config = dict(
    vocab_size=44134,
    positions='rope',
    qk_norm=True,
    attn_scale=0.125,
    bias='all',
    tie_embeddings=True,
    extras=['capped logits'],
    init='uniform',
    beta1=0.9,
    beta2=0.98,
    weight_decay=0.17,
    warmup_steps=341,
    schedule='wsd',
    batch_tokens=131072,
)
MLP neurons of a small language model. Each row is named by its layer, matrix (gate and up: input weights) and neuron, and shows model dimensions 400-527. Each number is 500 + 40 x the weight over its row's rms, rounded and kept within 0 to 999. Numbers have three digits each. A neuron's up and down rows have the sign that makes its largest values positive.
After each neuron's rows, "fires in" lists the words (lower case) most often at its 100 highest values on Wikipedia text that the model never trained on.

L3.gate979:427514448484553490470462453464510511494536500453508445427446503503486498548480530519422511488431517450520534470483495514486440473503506534505492391465521450494484457532496435451447496523444524533488460450493512549546525560562551519436488508478515594516399502488516454532540498441471554539583498434538520419487483568434602452473475548500504555451465507503509547508503536567540542522514
L3.up979:491472465492481466508481476528514484510596542537439492486498555439410458524541475488509512513414543499488525502531503536518490479562497540507461483448525504459511529432487469479438390468473561476468485486470567516583483481533469531508538421581508448515447424506520522565521549440491547581444485534533554505404496529521477512529454495510538519426400540550513484430495534526611532521487
fires in: "of"

L6.gate273:545515419544500470492527468522419476495467521506546528501501499490476452541400497488497565494524473564512457495497543546583477518451499469517503502411532455520483536602476438517439505484559577473501496491547547377465523501548502541529531513468514530475459508503521536522484558454470522513481410432467526488504429504504502512425437449516477515559517459545479500464499486474516571456495
L6.up273:570479505554408492540507529447435496470519482484499437494528498508583505552522540470534547495550560560504545528502520490437552546494577530501477478546481413472570507488536479528509571445554537541469418501469514548433515514558520466474543549507500478484482491449536488495529492548464502516493544488518503460536552444514475506540523557464527511492438454488477465513502452477508502505406
fires in: "he", "she", "of", "released"

L3.gate1479:442540539465550459414464523520497553485542435564482490469550507527512462516593507497495590487465468514577497509544583523488506505551490425530448436452552461528488538493470517482554502503426518534485518487512544464566532514491505482489451439559485542507530454556480587527467479516549586544509449435456495539511526435516472431519519463434423478527528547568544491516540534462523485529531
L3.up1479:438520505519549485519466482468507546496489481499447462521487521544501469544575490535495537527409452449502447481446509433529547467472542498546491528570501550531489502495551527487492458475532491509518571490505566465518551542456531555517510479596457518479512444457485454528566481499509452554522448573491521532441538474453519451556559461525491416432532491482498556495502517435482563530476
fires in: "did", "do", "does", "went", "done"

L2.gate1167:497485448454530503480544400461480485496563447505512514467499492535508557525457464526488556529594507487461466509542487552467491528518579467439465482551510503473483464474504451511503466499567562500468491425485477497535525561525479402550567495550548512546489524493473477448552555497471536537484532475514561498439500514413500552482479498489539540493484513533481477510490506455485503518454
L2.up1167:448470558472525480568451517478516524428468490476484446462576446547510445518590438508486441511484462509492514547490498500495500467504539413561492449425452578560515529552416512462447511546484476435516508478557471526539504496438459583497480502506430537423434484543483491452545460498480474520554445549484463527492516497527519477467541485475499509495500509453515535475538516482489520543485
fires in: "a"

L3.gate1535:462616535546547518501549474502579489475537565484478523500504502496470499513492457500437489392446437472472467520459509507458495486507445560481433526520495531609472443476425561510523550485463513505480488441513514499508459555424440513522538475512494446482494549483555463484459511541484486525544522510563510526497540543603523414520411557469513580474550464526458525473499487440497483528444
L3.up1535:548535438522498547501475494474462438428470453472606454537532522497449501499517495507530499457486537519507520533503480506514532456515518562511482449491461527551486463610517458513505459433524438480486473467548491490482523583519499483466506511458446455518492445536494480571545475559454505454490507517521502570502580507620499491522532524568478489507448493485507525450555498465467482543482
fires in: "to", "while", "without", "in"

L2.gate1342:520452481521503542539531454541518473501516461450534549536496480528524549620499482552510465570494504471498524461504473542518505470519522539511466493510479475502511448548467476507485431470567495482450478484500500537567521564523513556550516476529529421512522497518413491490518507443472568531573492505583504520530509438486542503564521519562447485569498454406474557540514469462430476485471
L2.up1342:481566541503516515486519494488545534509542546492480466471503455504482453512459579451541557493478585454446438578466525450547488492459460474489526493431439539523551551521534486408544472463512454505518572534529488481476445507432484510475372537578408428490466521478560506501526527516506506562531467483478434465481558451436444485525589528530531448526414497571539436544488472464547482603484
fires in: "is", "are", "lega"

L3.gate633:512526450501582565519544470546458537565446474484460519466519510532539482438508576492439533439529544419453526501551551474438526527501496457473488486478453465501443484531475450473418491517477529465537609473459452484502477525531422484460483546487487462492552454410512486510534474443522422473529610555488545502472480502518539442485498476456574508498511409509529524459402511538524445477479
L3.up633:549517539495475503487472471518516578513408478507517447497509512470457511488487495520530495552491455435458547497511467541547467441571484513497528495533485503473494541475531506501529504527503474492532523599508437544542474457543586588533561520500511469548469481478409482506557438488484494507473535494453552465523475541486490489562445496486555519555528507524427546518544538512456534490503
fires in: "an", "a", "music", "pacific", "jamaica", "highgate"

L3.gate322:582550477538462446549489547490450493450546425539487523484495474462477474483590423528534532556461461485440467562515532539509521570459420460533478495525509543528517537545554500494541460473494466481476514463481570494482496466508525522504492461496520589517521476450512543495408544500528505488487437460468430478502529471498470501494543550519512510484535522483434476475570412502446514499579
L3.up322:529491478534577471488539488476518499416597477515542559455481519397496523499514409543468545573525451561492547472532490535484521447585531480452481473488525514508464535480520543418507501471459595494426506550476494536520503436485524506512562526498498485532540575515430506438537518551403544562502538481556464604521530540506523532465534462546523394494449590480421541477464539419407433507540
fires in: "a", "an", "another", "two", "one"

L2.gate89:497441496540444522507529473484521520458509481457493441558529528486519551546464463498517425523506480426577520462498485467563505426487583502498547521482486557498555560502505542588475474541603567583483537497499534476519510568555472574517428514537456526470513501478465495494508548499472563508535479503561464505470473533469543513501495545512483490522467489513528538489538534509506462480446
L2.up89:499530478477491501515554522522470484514466461479502485489443521529545439470483496507517465486563492505560546544546561569435522508504418468431551420506495503479597512434430511468522433499563489457588506487459481427499536563444459549506426530532468525519503471455573511523470521490512519536510512477461520547488502490503518541474560490580427427479532548465512523494518509583587526517454
fires in: "are", "or", "were"

L3.gate1404:522492474572460547445469458581497527433551461487495499494550544491484512530482480500534528468551448591479482520520529467430478555500526493456459547532497455494494488517497440512565494510491499569512513494589434476542468539482451492471589577498587405441502550541463484512484452415567575475519535533448474464515521421465516527559494490596529443513523514474542465562553513402542498575444
L3.up1404:551490521536475482540448562456524469466514443512515470477600543478489509479509567508480500501440443518525426514530533442471396472565552469528538464411520468465551565478489496454524507518518492531522440498545531561477491510490522544524462485547495543497529535495543523454529532432466589521502540464538505507458503536483480547583487500489513465516465608514495532551507509450537531496494
fires in: "a"

L2.gate477:474473499518512540604521485483461504523475473377552548443549551541499569481499527470495447567486433543531445497510514465473500491516556468399457487494505460533419503476467516552437454544539576473467545502483544441539495459476446553553504466483514520496516488535451478561545473461515510518507577469605455488522464501532533528531496529540557570414487439444542487526516548503541530446460
L2.up477:543525522507580538493530479506505502470563454473526440504544534534481565478438437508528444402490455504467491505528574495507530446573528525518518497478444502491481487386485563474453540594470511443549458547466565544500510518448429532559456575489488483452527495413546480526508486507505523496520493542473494530522539511495542460493468502501510497533505588533511532497566497489522456502477
fires in: "a"

L7.gate1409:450525475437504544511501483468488411529498515562570515549465513522574472477493426486478584509512470550513517501471550534523573495533441550492449435549623502557459484519523472474453492464486442539461540589525614512544524485565498567544532591439541500446480563555501456460515566457418564489529472569527471546479545512506524525536520534505477487485501492463532467446557546505547494480501
L7.up1409:576591592461510521511503548469482512520541475528470514497579521486531468495525530420506522484481554465496483499496427512553467538523515557486463473540501450518466520482418475484487449485541451481446480524500674554467487519476462461470520573507477583455545529462551535529440530506495490462500508425441524539514529451568486562479472455509539455496530468505526525445483460508499543523572
fires in: "it", "who"

L7.gate1165:469482455584458493458493467472485585495485488450465487458485530498534487531520511532388478476458531533521549524563490521517457499535507511557513495474538518518469481513541487504522514551512542496539555476481483542495414503558522511498505529529461522475494508507439491470528506478418519477465512445559415495519557496479493474453599454480499453417485405380464516559520501599435469483501
L7.up1165:501487506556438430477461486454420538501522409520493520540502469563507429452541436507480533529515477494533549512530537554444510444511468501504506527506538484487542501496519432505562454530488522498519600522492499485538462384461493508496565500433509509540494516577460481543480495501497480533542449513452561480445441565521592454522524496485488428454523613454494498446445610533498436418482
fires in: "a", "1", "an", "one"

L3.gate121:526481437515532479460488486469479548414516523528599490515513441509444481435551482537465519489468494399501512532525561490551463486517512511445534395509480433481464484404501513477490511498506541549578498590483525456499584498470431525536578514458496491462478454509531523496558482588524467554565547551506504493489502466477488483470456535499585537473509470520565464463519514536533555541507
L3.up121:550480444468447474527470466479510482498584483545469536487517523503516488493503466502522479515506493496574497507505503436567499531495518500482545466504529454503486518449514581488437509475457530493520439536466554440506539501446559505485478559488440443572508482514534496541513466537516481511511499520463457491539495508480535532566510492599536503471532452455475476498469449440448495480527
fires in: "i", "you", "it", "1987"

L2.gate278:463450462491546539524482508469546487503532489523530462464439368416523494478489473532520514502512508497527531535531539523468492536507540435506516543510478489510487509556546487567505506544503571505473561463494468456564542536514523471458484467430533440572443442489437519498519520478457464480532552559439479444582516563526548492511516551490480576536475526454451530466501548486531461500505
L2.up278:416505480457570478563427490491540538527552537466482526519470578536497516476459557529526498500422520523528488448483516551523443479559446457478495471508567499412412515493519472510450489559489475462449446494525517524508514497447538525601529512554469503475495499556533482543531519539525505550516436442540550437423502498484432558573431479534530521471475548530522472466523516482451512428489
fires in: "of"

L2.gate242:464479429512499479523516478520427477574531487446533546537506488501475528546572505610488490495524510481472482469519511447502471447496551570513478542535479417464506499515479452456482510515552526456489474557549497520555453488553493523524532479478515476476495493456475390475524502567462498552553572546573425531478488536533568469514449520536420530481468434469519469490497527510518530477438
L2.up242:494426499500452485504502519505462530523576509512471512506458517450486394544486517526474524468506506569523449456502548539571414521507489490455537465473518523536533548497446535477535514561631496484530513526496523516475555507457489473528462411523505527483491517448501517542414492495552548504472466509468526536459555476513503416459514518531486547457461579555518461517499583514599451461505
fires in: "of"

L2.gate795:449467402428544538437503457521442416500513483444538494505585453495544508523476466484532486492463551542530456426493504473511500478504483518523533571561532502504520504508523433564482525548536543544455500500510523517533634480507525520516561509530477474492450487498465486506507496494574547572532504497480499464489528528491550523540480458443497577467479562469528551465565499499491561494444
L2.up795:588459544486523465523492517527567494447532538539558513516453522446507508475494564495517491506457488471449506570479463456502492574551520529451437504456557549503444469457483461538502484470486523562545484491517538528483562431447504477515447443495521426495522480526584482529509533500474507471515534442509541535538507486494516458523519471521498444398509595538478473499574607453482527453469
fires in: "of"

L6.gate960:446494525537553506517521496427526476485466479501499528490505501487526414490412453469449554514507487485532509595447507579524529532555490447478495467526480446499475443493483497542477429461499526624461545564513541490485536524480448436478516534490521527461469502538522466452530509508476504530462519410501407494485553540588457558502531414487481546488488483469553506523530503488523490543491
L6.up960:457488560531466476508505515523459504471473544458571432446581455489601471458489496478534515513420435480511499525494387557516542480461519552416492522521514461541502467511566476473499480483482436474595525452549534502502448507505489517484492518496462535463464451545507527559482458499473551598508464493515554553490529458514528538470484570453485497428491463503532461545497548507517480544514
fires in: "where", "who", "bonner", "there"

L2.gate1439:490507618579568463485530536485487442473506573489562513503444521515488447469506484459523459495417434502469561496501493538399545499499486468610516511477453483515503551451578511583535522501488514464484456498502498488456559531432478526505514516427509469455515495498576568445482433465516416494490439511472496512528452458440521536521526487470521482511475542443505526571495540497457463467529
L2.up1439:456501530564632478494521504576600485444515528539488441478499524489559539539482496409476418482513462459506496496505503525492497551562491383498494544524475521543527543473429491466496510537465639479459479535430456520480509523504515477500497548491547516466452510433487509491472526438502439544464480493464514431499495477528554473469535545456451512515542514503490592467551531459470463479487
fires in: "by", "score", "scored", "achieved", "set", "given"

L2.gate1142:532449573492499472460442459510482475501522511534469547487566489513437436472531538445468518414546524441523511509523557460463414477475478467522501539470494519539516521542454484515543550482541433626501441481507513491448429539481490482483500497500457473442535462429480483542465530507442533485553450481455454568442573518513512444512529396472527474514435559531455444512564438449478530549499
L2.up1142:472504536577419537533481476526505471474522490522598511476577477485433451573518522517534468497613480525484477480484507484513432532453474510503536508520489482498567487547477512478465473527518425556535428428537522458517455576441515508559590490497538503453516483486526477515528543501480545483516370517495442498501570477484552446505520474533461486482509537533486510466489489419462478501505
fires in: "without", "v", "s", "his", "the", "to"

L7.gate1288:509396457497473394523499565528513509479574570523520540448595472525471498531542424415396513511488502452557529461483535460551519551476534455533483522508518504469483393518471453510504481526549462509554516511513543450517508517530536523528446557526469519468505493549553519502465501513454454469547372438519536499483405448491516413550430490495526522514532484478523548483478432490472426523483
L7.up1288:518498473481438472514500479508427509608510540502509491520530534522471556455534566449552475538481456512467511473530529576517546449450512526503502486422519514519516527504530481503569476488533547487478498487492487452493517507539548498497485495517493448548472464538512504537492508509574479495509496518454498453493487475488550572497452587467489500530546503521529461535465504422516489464476
fires in: "he", "she", "it", "they", "the"